config.yaml
norm_eps: 1e-06
qk_norm: false
attn_scale: 0.125
optimizer: "muon_variant"
lr: 0.00555
lr_mult_up: 1.39
beta1: 0.95
warmup_steps: 200
decay_fraction: 1.0
final_lr_fraction: 0.0
doc_mask: true
MLP neurons of a small language model. Each row is named by its layer, matrix (up: input weights) and neuron, and shows model dimensions 32-95. Each number is 128 + 24 x the weight over its row's rms, rounded and kept within 0 to 255.
After each neuron's rows, "fires on" lists the tokens most often at its 100 highest values on Wikipedia text that the model never trained on.

L5.up90 [151 141 143 131 152 106 124 109 113 121  93 102 104 117 152 141 134 155 145  95 132 134  93 140 126 129 120 117 148 140 118 155 145 120 153 122 125 112 166 143 139 120 120  90 146 141 130 154 142 129 132  96 147 107  96 120 103 118  94 121 133 180 168  95]
fires on: " m", " n"

L4.up415 [128 119 134 171 173 115 129 107 140 152 145 131 147 126 112 171  81 141 117 157 147 130  90 139  71 142 123 104 184 139  82 126 117 127 138 105  93 121 143 103 124 136 124 117 110 119 106 128 156 132 114 133 116 125 130 128 120 121 110 147 136 124 140  52]
fires on: " so", " as", " to", ".", "1", "2"

L5.up780 [134 128 122 102 118 138 112 149 142 123 128 114 172 119 121 108 153 123  97  96 124  90  75 149 129 164 135 124 138  95 165 162 118 123 146 129 141 147 107 148 165 139 129 105 109 128 168 138  78 116 195 158 136 133 167  52 159 141 118  93 114  97 114 152]
fires on: " in", " South", " In", " W", "13"

L6.up181 [102 198 124 129 150 167 137 148  98 130 128 135 125 152 132 116 129 144 137 128  83 129  99 100 163 147 135 102 148 185 104  86  92 141 136 153 148 123 146 129 125 125 146 118 118 113 156 107 153 141 133 124 183 119 102 148 128 111 130 175 111 116 161 125]
fires on: " ", " an", " second", "ent", " first", " no"

L6.up71 [156 104 127  87  94 137 151 147 168 104 133 109 146 141 143 106 141 156 127 129 155 122 139 143 127 147 146 145  95 113 129 142 164 157 112 121 133 121 146 134 166 125 116 167 108 128 182  97 124 116 172 147 178 122 105 128 181 174 138 134 133 114 125 142]
fires on: " York", "p", ".C", " pm", " Billboard"

L5.up100 [101 118 108 157  90 121 140 128 125  75 110 104 101 145 125 161 144 152 133 130 143 113 173 112 136 132 134 162 132 150 116  89  86 124 170 131 114 128 104 156 110 118 131 140 116  90 144 145 128  93 100 171 127 132 128 112 117  98 100 137 105 139 100 100]
fires on: ".", " of", "10", ":", " "

L4.up289 [153 132 162 131 139 156 123 122  98 110 146 133 164 145 134  77 172 104  98  81  93 169 127 113 107 109 115 142 115  99 146 163 151 136 142  91 145 108 166  92 152 138 142 126 135 129 133 161 134 112  92 151 129 120 130 107 116 153 132 114 130 150 154 131]
fires on: " |", " bronze", " ft", " medal", "aged"

L4.up831 [157 121 129  93  63 143  98 164 107 106 157 146 153 165 164  83 141 156 103 104  96 123 136 142 143 115 111 123 140 143 165 120 142 142 100  81 168 144  97 110 105 140 119 120 141 111 131 103 113 112  79 130 142 108 138 107 121 131 119 127 103 132 125  97]
fires on: " (", "in", "–", "/", " ^{"

L5.up89 [127 120 145 163 166 125 122 131 136 126 133 152 148 127 147 145 154 121  83 146 134 129 111 123  98 108 121 143  87 168 140 144 112 125 115 155  87 152 104 118 107 106  77 122 125 128 120 150 142 163  87 138 107  87  99 129 145 122 139 104 127 136 117 101]
fires on: ".", ",", " with", "-", " of"

L4.up471 [108 168 120 126 134 119 139 108 153 134 177 119 145 104 141 142 101 116 176 105 145 101 105 119 107 147  72 161 168 154 166 131  90 127 142 115 128 125  98 120 120 119 128 177 128 123 111 140 182 173 111 109 104 124  71 116 129 146 104 158 112 156 113  99]
fires on: " of", " de", "."

L7.up76 [146 114 151 121  96 120 128 121 110 128 116  98 104 196 104  61 139 147 141 133  97  97  88 115 118 104 119  91 129 144 159 149 153 101  89 145 132  95 155 111 145 135 123 133  89  96 145 155 140 158 132 155 159 123 122 105 115 134  82 164 145 198 143 168]
fires on: " ", " (", " is"

L5.up85 [162 120 125 135 116 177 105 137 134 142 114 145 134 128 102 107 135 128 128 166 112 132 181 145 107 118 111 138 146 109 139 148 129 146 106 115 118 109 142  83  96 139 109  97 152 111 143  82 146 108 112 147 138 114 155 111 177 122 115 151 142 146 131  98]
fires on: ",", "'s", "p", " they", " Hou"

L6.up631 [136  86 159  86 108 118 117 125 117 138 103 118 124 122 173  88 129 155  82 150  65 107  85 126 161 138 118 121 204 163 112 169 131 104  85 118  87 128 117  98 148 107 122 149 144 172 143 158 154  89 101  84 125 142 138 128 130 165 148 143 141  96 139 132]
fires on: " B", " c", " bre", " v"

L5.up106 [137 123 104 122 132 121 149 115 148 129 136  86 125 137 146 116 156 148 110 143 146 167 103 144 105 129 107 138 126 129 166 125 121 108 165 131 103 103 136 145 132  99 179  95 135 127 125 134 125  89 105 163 122 149 135  98 144 117  88 147  93 117 158 130]
fires on: " ", " was", " –", " on", ":"

L5.up884 [100 118  83 151 120 157 130 100 126 153 104 114 128 122 115 170 147 145 128 133  80 127 149 126 131 117 153 131 145 169 117 138 166  96 115 123 102 101 121 149 147  85 115 139 107 174 150 168 169 131 109 111  94 109 143 172 141 127  78 133 116 140 182  87]
fires on: " C", " c", " ", " K", " N"

L5.up554 [125 165 109 158  96 165 130 159 181 120 136 106 155 165 119 159 107 120 110 147 109 114 153 132 166 130 138  79 128 107  90 140 106 122 145 137 106 124 130 143  61 160 133 127 128 127 107 126 104  86  90 161 142 150 128 138 128 105 117 124 105 173  93 105]
fires on: "th", "-", "ir", "g", "p", "h"

L4.up717 [138 152 134 118 115 110 106 111 118  90 135  85 183 152 118 103 108 119 158 135 103 144 145 140 150  97 132  83 112 104  90 153 140 143 126 149 121 122 137 112 144 127 100 114 110 151 133 134 162 110 116 141 107 139 148 105  99  96 151 125 124 102 132 142]
fires on: " a", " (", " =\n\n", " Baseball", " Cup", " |"

L4.up225 [107 122 133 131 130 138 124 125 117 160  87 110 109  96 104 108 128 130 117 166 100 109 166 136  93 179 159 123 141 111 135 135  87 134 135 144  92 128 120 116 133 134  86 115 147 165 159 145 180 157 153 151 123 107 139 111  98 184 103 165 125 129 142 134]
fires on: " he", " He", " She", " she", ","

L4.up355 [ 83 146 118 106 173 144 144 145 115 110 136 104 155 127 144 110 157  88 145  94 127 102 145 130 146 174  99 134 138  75 130 160 124 152 120 132  98 148 143 142 116 104 160 100 179 142 123 162 124 107 122 113 118 148 116 130 126  92 159  95 204 119 167 111]
fires on: "d", " May", "od", " +", "U"

L6.up98 [116 132 136 133  97 191 134 153 134 131  83 126 155 164 123 147 148 101 145 157 158 142 125 110 181 152 172 143 108  91 120 113 176 110 111 133 125 123 146  82 136 146 145 189 115 136 133 112 128 101 106 178 143 114 163 104 117 131 103 136 127 145  95 128]
fires on: "-", "t", "ron", "el", "l", "p"

L7.up360 [ 88 104 117  92 122 123 140 119 140 143 127 161 167 144 107 123 126 140 103 145 125 132 126 116  87 123 158 144 144 133 105 160 123 152 138 146 123 130 156 113 129 187 130 107 115  96 157 102 132 158 123 119 148 207 107 153 110 128 125 138 172 128 122 100]
fires on: " P", " M", " USA", " F", " Mat"

L4.up800 [143 103 145 138 138 110 142 126 139 130 175 124 106 118 134 114 121 116 156 121 105 122 122 141 110 134 101 127 132 136 139 102 138 145 113  85 128 169 138 135 110  77 117 173 137 133 120 144 155 121 111 109 147 122 119 112 148 146 112  72 121 171 108 137]
fires on: ".", "20", "19", "w", "orth"

L5.up183 [115 111 161 135 125 159 145 165 147 162 158 120 174 104  67 141 172 149 134 105 137 161 155 152 135 101 134 125 144 133 139 158 124  88 125 162 104 114 141 101 155 112 104 161 139 162 139 151 118 127  67 111 108 107 171 111 116 134 128 133 128 129 134 102]
fires on: ",", " and", "–", ":"

L4.up947 [174 169 102 169  94 163 107 132 108 122 136 138 128 124 142 131 110 112 152 128 114 138 141 138 172 152 175 147 183 188 167 136  88 183 126  82 173 117 100 134 125 137 121 122 127 143 130  91 133 137 145 158  95 121 120 119 116 177 128 114 163 100 120  78]
fires on: "an", "ous", "if", "_{", "ip", "10"

L5.up678 [162 103 140 123 142 137  66 121 144 117 111 154 141 127 101 134 132 143 154 104  83 147 157 136 129 111 123 134 140 152  98 142 101  86 134  72 129 112 156 111 154 139 110 144  78 111 149 101 118 102 179 193 163 105  70 127 144 123 157 175 174 163 141 127]
fires on: " ", "p", "s", "w", "l", "c"

L4.up795 [119 136 136 126 131  96 174 176 155 122 114 118 146 134 147 139 115 125 117 121 132  83 115 103 124 128 170 133 135 161  93  84  77 120 118  86 133 176  97 116 148 159 115 145 162 155 148 133 141 118 104 127 148 129 152 121 113 103 139 123 124 141  91 103]
fires on: ".", " while"

L5.up162 [129  97 160  92 127 118 132  97 135 159 165 111 143 173 126 108 120 138 128 104 113 135 160 130 127 161 146 122 140 123 154  85 105 124 112 105 137 127 112 110 107  97 124 175 142 119 100 112 118 115 126 151 124 108 115 147 148 122 139 137 111 115  84  92]
fires on: " and", " &", " by", "ly"

L6.up438 [105 129 138 143  89 111 110 122 149 133 176 111 149  83  83 144 127 126 112 126 107 129 157 125 132 160 145 117 148 176 103 124 162 123 137 115 129 145 119 110 135 156 183 143 125 104 119 138 110 144  92 139 175 107 153 144 121 138 133 148 148 129 119 106]
fires on: " to", " we", " of", " that", " a"

L4.up857 [138 132 153 133 160 103  95 105 122 111 168 110 114 108 119 131 116 142 139 131 122  96 114 126 111 102 112 113 133 128 140  95 117 131  92 136  90 143  99 118 124 100  99 135 145 131 157 137 142 163 148 139 124  78 134 136 182  93 105 123 112 104 139 110]
fires on: "."

L4.up932 [122 115  99 108 115 126 127 120 152  94 108 154 109 112 105 116 134 122 137 117 127 111 142 122 130 161 100 115 112 109 125 179 156 118  89 145 143 132 123 179 164 154 101 116 122 146 109 119 127 113 212 155 185 109  61 133  91 145 135 105  89 164 153 125]
fires on: "10", "p", ".", " ", " is"

L5.up738 [182 158 135  96 112 117 104 130 143 166 137 135 132 149 137 134 154 157 144 107  90 144 121 114 155 169 160 118 119 162  91 127 128 141 120 115  95 112 135 120 123  93 106 160 141 174 119 123 167  98 154 119 133  85 111 170 140 140 121 138 127 146 113  78]
fires on: " S", " P", "p", " R", "ap", " D"

L7.up915 [134 142 146  66 105 122 116 120  96 110 153 134 122 103  70 118 127 129  85 156 129 131 128  92 122 138 131 125 144 132 142 120 141 108 162 109 105 140 118 131 100  85 132 149 145 141 169 122 144 145 156 120 130 103 127 152 132 130 128 124  75 157  97 101]
fires on: ",", " and", "ly", "c", " p", " so"

L6.up895 [185 125 110 143  82 147 153 137 135 113 108 131 135 131  94  98 127 141 107 135 120 118 155 130 110 105 145 121 116 113 132 138 117 122 101 148  42 122  89 184 124 114 115  85  93 148 163 159 145 117 149 161 121 154 102 102 119 151  89 125 108 114 132 152]
fires on: "R", "ar", " R", "ate", " hold", "ail"

L5.up413 [122 166 106 165 141 155 174 117 123 102 142 102 150 107 135 107 145 108 101 143 105  88 135 164 140 149 101 118 129 128 178 129 137 151 115 128 124 181 176 124 116 118 131 151 112 131 158 176 108  95 138 116 137 134 119 121 147 102 161 112 103 113  86 145]
fires on: ".", " level", " X", " world"

L7.up708 [132  38 117 140 113 112 118 116  59 138 124 150  93 128 148 116  97 162 177 145 149 105 104 108 160 154  92 121 114 182 128 158 147 110 102 118  73 156 157 160 134 160 132 112  95 132 127  95 152 142 156  83 139 129 118 138 124 150 130 133 142 103 132 130]
fires on: " his", " her", " M", " their", " s"

L4.up686 [144 132 108 134 116 170 133 117 127 102 117 120 157 185 122 123 104  98  89 132 101 118 171 177 127 112 154 116 123 122 155 125 140 115 105 130 157 147 156 124 164 166 154 125 127 163  78 109 116 120  71 141 176 109 163 155  86  94 148 134 144 151 118 110]
fires on: " of", "et", "–", "in"

L4.up657 [123  79 155  96  79 147  95 100 104 141 152 137 128 147 100 133 131 130 106 121  91 134 179 140  93 130 119 132 131 129 124 147 160 115 132 155 162 136 156 109 103 138 123 137  84 154 159 110 144 114 106  97 123 142 105 108 120 162 125 173 128 113 139 148]
fires on: " a", " Black", " White", " an", " ", " first"

L4.up329 [121  99 141 116 143 127 139 142 122 123 167 159  69 114 123 168 109 117 130  95 120 122 103 167 129 109 154 115 114 138 118 112 145 159 146 147  99 127 125  69 115 108  97 160 148 119 103 114 133 143 141 153 157  95 114 133 116 161 160 139 165 129 107 114]
fires on: ";", " of", "um", "m", "us", "e"

L7.up443 [142 169 117 124  59  94 147 135 104 139 121 109  88 118 111 168 122 153 142 154 138  93 135  84 119 151  97 146 178 140 119 155 124 130  99 122 147 160 125 125 109  94 110 116 129 153 147 145 106 136 149 132 140 134 149 146 160 122 108 147 138 106 153 114]
fires on: " S", " in", "'s", "S", " for", " as"

L5.up706 [126 148 138 148  92 119 123 121 103 109 129 127 116 128 103 131 113 155 159 136 128 161 159 111 109 110 124 138 160 128 148 169 132 127 152 156 108 146 178 114 141 153  95 110  94 161 135 132 103 192  72 158 116 136 160  96 114  66 155 145  96 102 100  94]
fires on: ",", "–", "ow", "aid", " J", "so"

L7.up591 [ 78 128 155 137 109 114 143  92 142 164 131 145 153 169 138 139 158 131 161 174 135 142 131 136 106 130 117  86 175 164 123 146 100 149 121 141 113  99 125 149 119 116 105  79 148 144 121 137  97 112 112 169 121 149  93 105 141 109 160 152 131 153 135 129]
fires on: " |\n", " \"", "-", "===", ":"

L6.up599 [132 143 123 105 106 108 142 155  94 101  97 114 152 103 133 144 123 175 121 176  78 141 164 133 147 176 165 162 109 166 102 148  79  97 141 138 118 126 151 137 124 122 107  60  97 148 189 115 149 150 138  95 141 142 156 104 144 141 110 114 139 127 185 103]
fires on: ",", "iff", "After"

L5.up412 [125  91 168 164 164 153  96 147 143 124 111 140 126 119 130 107 146 154 104 136 117 122 130 158  92  91 164 115 111 120 146 152  78  84 102  85 108 141  96 132 112 112  81 152 151  78 144 153 110 140 131 144 130 139 127 122 109 109 115 140 137 122 137 134]
fires on: ",", " |", "ip", " "

L4.up698 [132 112 135 137 131 111 108 135 108 120 134 110 140  90 154 157 145 160  62 110 136 164 103 126 111 132 154 109 128 143 126 108 137 125 145 158 109 115 125 125 133 131 107  64 110 145 154 150 133 140 128 162 106 119 155  99 128 112 146  99  73 109 128 129]
fires on: " by", "0", " as", "57", " -"

L4.up758 [154 124 100 146 145  97 172 149 143 135 140 134 174 156 130  97 134 170 150 103  97 116 117 107 121 139 108 129 166 140 142 112  88 144 150 143 110 141 163 125 147 150 156 154 157  86 140 135 147 131 107 114 131 123 120 111 115 103 186  67 118 141 123  98]
fires on: "–", "}", "id", ".", "on", "22"

L5.up399 [137 151 137  86  77 134 154 132 102 123 136  85 176 101 122 118 163 101 156 112 108 141 129 144 113 145 128 106 131 124 109 147 112 156 100 102 136 141 144 109 103 158 162 128  65 104 129 121 162 100 120 151 126 112 137 107 142 150 172 154 134 121 161  92]
fires on: " A", " a", " He"

L5.up230 [112 143  99 135 169  81 126 103 121 140 140 127 143  92 132 122 156 185 131 160 181 126 105 105 159 130 152 130 125 163 145 133 149  68 121 121  80 131 125 166 127 153 139 124 150 130 138 134 159 151 145 153 134 142 121 115 136 130 117 139  89 129  82 113]
fires on: " ", "/", ",", " in"

L4.up349 [117 115 155  93  85 140 151 100 114 114  86 150 150 103  76 107 144 137  90 140  93 101 150 142 121  67 155 118  96 156  95 144 106 118 122 124 146 135 101 106 116 136 111 165 141 123 161 108 176 150 108 135 100 150 152 117 133 140 125 130 104 152  96 126]
fires on: " ", " =\n\n", ",", "-", " of"

L6.up277 [134  95 151 161 138 142 111 131 140 117 129 142 142  98 132 117 135 169  98 130 183 130 129 133  96 125  99 135 126 161  95 139 118  99 183 119  98 130 113 151 129 167 117 120 130 150 115  92 140 154 132 139  89 132 146 111 143  98 130 141 136 142 129 116]
fires on: " from", " -", ";", " as", ":", " of"

L4.up520 [137 139 106 106 119 158 143 128 109  87 135  92 124 137 121  96  95 144 193 137 111 122  90 158 128 165 118 128 176 124 118 145 152 122 125  93 135 106 119  86 136 139  72 142 138 109 168 120 111 167 126 144 168 143 115  82 140 170 134 152 110 133 118 121]
fires on: "r", "t", "g", " Mr", ".C", "p"

L6.up503 [126 127 154 128 131  91 155 128 112 100  86  62 136 133 137  94 165 111  97 155  81 139 148 134 131 133 111 112 123 163 166 106 116 121 127 183 138 124 165 139 162 141  93 137  82 145 162 122 114 127 136 127 206 147 120 121 153  98 142 167 108 133 145 163]
fires on: ".", " ", ":"

L7.up759 [160 138  99 144 121  86  87 114 152 141 120 122 143 107 136 143 159 132 101 143 180 119 129 164  95 163 104 112 138 116 144 139 123 116 132 141 116 127  69 136 157 204 133 143 118 135 102 156 135 133 111 116 134 133 126 144 177 120 103 110 128 133 153 123]
fires on: " ", "19", " of", " in"

L6.up556 [113 132 180 125 127 142 142 115 107 129  86 154 145 112 101 135 169 117 114 171  95 132 137 111 133 131 133 101 102 149 126 128 123 140 113  99 119 131 137 129 137 134 158 140 120 179 109 181 169 124 104  99  95 135 164 130 161 123 148 109 166 108 148 124]
fires on: ".", ",", "-", "'"

L5.up744 [ 85 109 133 135 143 152 136 100 104 140 161 130 133 163 112 153 140 147 126 129 135 168 142 110 138 131 126 107 125 162 129 157 114  95 146 144  78 139 114 130 104 108 135 149 107 119 134 125  99 149 141 121 134 123 146 134 129 128 130 121 107 110 134  93]
fires on: ",", "s", " and", " |", ";", "ing"

L4.up659 [126 142 128 166 124  76 156 124  87 148 128  97 124 110 161 122 137 139  91  96 168 105 100 164 128  88 112 199 119  95 119 148 141 142 133 135 124 125 155 137 100  79 130 139  91 125 153 137 120 140 122 132 140 106 120 106 121 122 130 158 101 119 210 130]
fires on: "′", "ed", " |", "h", " named"

L6.up501 [162 139 105 142  86 126 142 133  98 130 117 133 149 133  93 124 152 151 139  85 152  98 124 179 121 108 149 152  92  97 140  77  84 100 141 177 132 103 140  90  95 103 104 126 112 162 104  99 127 166 123 132  76 137 102 104 162 154 118 122 141 157 119 102]
fires on: " |", "E", "id", "un", "n"

L7.up483 [126 113 101  75 127 138 119 170 131 124 101 118 140 159 162 133 126  89 106 108 128  87 119 155  93 170 151 160 128 114 102 114 129 137 108 162 101 116 136 126 105 138 110 156 106 167  71 138  95 184 109 126 161 100 148 131 150 108 127 144 133 140 147  99]
fires on: " had", " has", " |", " were", " was", " have"

L7.up831 [142  97 117 131 148 149 119 106 190 133 175 128 183 130 100 163 142  61 132 101  92 148 144 149 152 180 113 129  98  92 118 147 141 152 181 154 156 110 110 108 148 106 152 130 175 117 132 150 118 153 146  78 100 120 181  85 161 151 117 101 149  99 107 106]
fires on: " in", " In", " to", "In"

L4.up577 [100 137 142 152 142  79 140 127 122 135 119 192 125 173 142  94  84 136 155 106 101 107 117 145 123 143 158  78  92 122 119 132 108 129 122 124  98 104 123 129 152 111  84 124 119 116 132 144 117 109 126 111  68 121 123  82 127 106 183 118 153 119 102 119]
fires on: ".", " |", "i", " Puerto", "id", "ad"

L7.up140 [156 117 126 119 129  94 147 143 136 152 133  91 135 153 142 149  91 150 137 106 147  87 130  96 145 161 147 112 133 105 140 107  88 106 136 157  89 111 123 104 153 133 133 139 111 119 152 127 160 133 154 118 115 186 145 104 164 140 117  99 154 106 192  98]
fires on: " |", " T", " M", "E", "o", " R"

L7.up824 [176 154 137 126 132 135 147 109 117 107 125 116  94 114  45 142 139 140 135 155 153 127  96  93 119 173 141 149 141 158 130 178  94 160 166 155 128 126  99 128  90 119 145 166 150 146 206 137 183 125 128 109 123 152 121 155 143 167 110 110 118 156 125 138]
fires on: " M", " Sh", " K", " H", " m", " S"

L4.up664 [179 157 151 124 142 141 100 125 132 120 152 134 133 149  88  83 147 103 110  89 123 127 140 120 160  93  90 114 129 153  76 141 154 101 140  95 113 114 150 133 132  93 154 164 159 138 193 146 138 146 179 126 180 138 126 136 149 144 101 137 142 167 123 152]
fires on: " •", " Sh", " sh", " bound", " One", " Mat"

L5.up278 [ 81 128 127 117  98 143 140 167 124 118 130 120 133 141 102 118 161 140 116 146 121 110 116 148 109 160 154 102 160 149 135 132  53 154 112 117 119  97 146 136 129 135 167 119 124 161 121 141 159 144 105 153 147 119 140 147 133 149 114 192 153 132 122 130]
fires on: "-", " a", " \"", ",", "—"

L5.up86 [135 132 151  97  58 150 117 157 158  74 129 130 141 145 149 158 142 126 150 152 125  90 151 117 126 179 158 150 114 100 155 129 128 130 120 129 117 130 123  90 100 140 139 113 168 129 146 127 173 132 160 157 149 112 143 110 129 125 160 163 139 145 113 173]
fires on: ",", "p"

L7.up725 [139 105 155  80  97 166  81 138 115 142 136 141  82 124 171 195 128  75  97 129 115 108 134 176 120 141 125 140 115 151 132 142 133 132 118 166 150 124 168  75 149 141 118  96 157 124 114 105 115 117  84 145 140 141 141  87 147 118 123 154 114 108 158  86]
fires on: " has", ",", " his", " and", " have"

L7.up72 [138 118  97 159 140 184 130 113 185 128 139 138  79 110 147 131 135 135 122 134 118 115 104 110 133 141 156 135 115 129 118 154 140 139 121 139  93 139 123 163 163  46 138 137 116 135 143 128 125  96 129 169 160 130 129 123 159 147 117  86  90 110 103 108]
fires on: " M", " K", " H", " c", " m"

L4.up110 [156 112  96 140  83 109 120 152 160 112 111 152 134 143 118 111 139 121 102 120 124  87 187 114 114 115 131 138 140 174 148 141 142 184 141 130 160 135 171 147  80 138 127 146 134 112 109  96 100 143 131 154 153 132 115 133 176 131 121 167 114 140 134 135]
fires on: " |", "an", "al", "ous", "ial", "uman"

L6.up762 [152 123 107 152 140 112 129 141 137 146  80 124 139 114 148 135 143 114  91 132 152 123 136  92 134 121 124 122 112 153 115 156  92 131 100 129 145 127 144 133 115 105 124 165  93 127 167 110 124 114 100 136 157 107 154 141  94  90 123 109 106 108  95 112]
fires on: "."

L6.up430 [106 195 111  77 116 123 153 137 108 113 120 143 106 104 113 159 137 125 155 131 126 127 182 101 177 133  97 107 146 147 152 133 135 129 171  95  71 129 134 118  96 101 118 141 105 171 129  97 162 131 117 133 100 130 124 130 145 113 120 131  82 159 110  97]
fires on: ",", " and", ".", "ation", "ert"

L5.up307 [150 152 161 122 123 131 126 110 156  95  98 117 109 145 119 146 148 153 133 168  99  89 142 163 141 101 115 123 125 127  90 140 139 136  94 160 117 150 148 108 102  67 171 135 147 112 183 111 150 157 150 118 119 143 131 138 136 137  74 112 100 130 115 124]
fires on: " v", " that", "ag", "f", "able"

L7.up841 [136 101 138 125  99 157 108 130 116 128 124 108  97 155 107  91  84 131 135 107 136 151 123 100 107 101 161 146 101 145 112 145 119 118 129  97 118 154 156 152 134 131 154 120 140  72 134 113 146 136  94 106 177 104 149 128 156 121 125 138 125 101 157 150]
fires on: " and", " social"

L6.up543 [174 137  99  97 119 130 144 117 111 174 162 138  97 154 114 105 120 135 107 157 146 115 133 125 144 125 144 108 138 129 105 115 141 125  85 162 130 128 137 119 102 139 150 104 108 101 127 135 122 136 132 171 125  83 139 123 161 128 144 165  47 117 116  85]
fires on: " film", "s", "p", " ISBN"

L6.up697 [150 132  97 118 162 142 138 141 102 166 136 140 129 119 102 152  97 136 144 133 132 101 107 129 207 118  79 149 148 122 136 147 114 121 132  79 133 116 139 161 149 100 105 144 128 137 123  84 160 110 114 129 146 118 125  96 140 159  77 117 123 185 160 121]
fires on: ".", " |", " then", "18"

L4.up501 [145 147 112 122 176 138 155 139 173 134 141 120 127  87 128  60 122 143 160  89  96 124  70 135 169 140 105 131 117 145 126  90 121  79 116 158 152 136 119 145 112 127 106 127 128 104 133 164 165 178  98 142 121 161  73 122 155 113 118 104 137 142 117 137]
fires on: "b", "m", "ass", "d", "w", "th"

L6.up344 [106 112 110 152  91 168  85 152 115  71 131 154 122  98 107 116 173 115 156 137 124 144 154 145 142 129 135 108 109 137 116 140 151 113 175 128 105 111 156 195 113 153 126 116 119 134 122 144 100 142 139 159 120 138 125  73 134 130 119 175 100 127 114 118]
fires on: " |"

L7.up837 [160 120 153  91 147 104 114  88 117 123 110 135 174 150 113 108 149 102 184 133 146 122  96 120 110 120 146  97 135 149  80 136 120 156 141 158 132  95  90 126 130 151 150 151 126 121  94  99 190  94 134 152 138 128 150 148 115 125 103 133 145 142 135 107]
fires on: " D", " F", " Sh"

L7.up489 [128  79 131 111 131 142 155 113  64  74 125 130 133 167 122 111 101 111 141 115 118 149 179 127  94 129 156 117 151 160 144 134 106 141 158 138 104 162  90 118 144 130 155 141 130 113 153 132 136 204 145  72 128 142 146  88 166 143 123 128 140 120 176 104]
fires on: ",", " |", " that", " and", "now", "),"

L6.up834 [ 98  82 130 170 111 158 117 120  91 135 144 152 124 150 133 135 106 169 137 114 121 155  56 145 104 151 152 122 138  75 121 133 127 133 148  88 120 109 137 106 140 115 137 143 135 115 168 111 101 112 137 101 139 119 142 118 123 146 155 123 106 131 156 117]
fires on: " t", " T", "-t", " Br", " dist"

L5.up593 [118 127  97 101  90 125 142 178  90 149 174 103 109 132 122  99 114 129 141 145 132 122 154 135 111 105 169 142 144 118  98 126 110  71 150 131 129 168 163 142  79 109 135  74 132 136 136 161 151 116  99 145 185  88 121  95 146 134 194 137  86 119 100 140]
fires on: "6", "5", "7", "4", " and", "8"

L7.up789 [146 122 141 154  99 154  74 147 133  97 111 176 128 175 107 181 125 187 114  96 129  84 113 129 100 167 159 128 113 142  95 166  92 154 126 110  96 139 155  99  89 113 111 116 103  99 154 109 175 169 126 168 157 150 149 144 100 118 136 132  67 127 106 131]
fires on: " H", "a", "15", " La", "an", " Ma"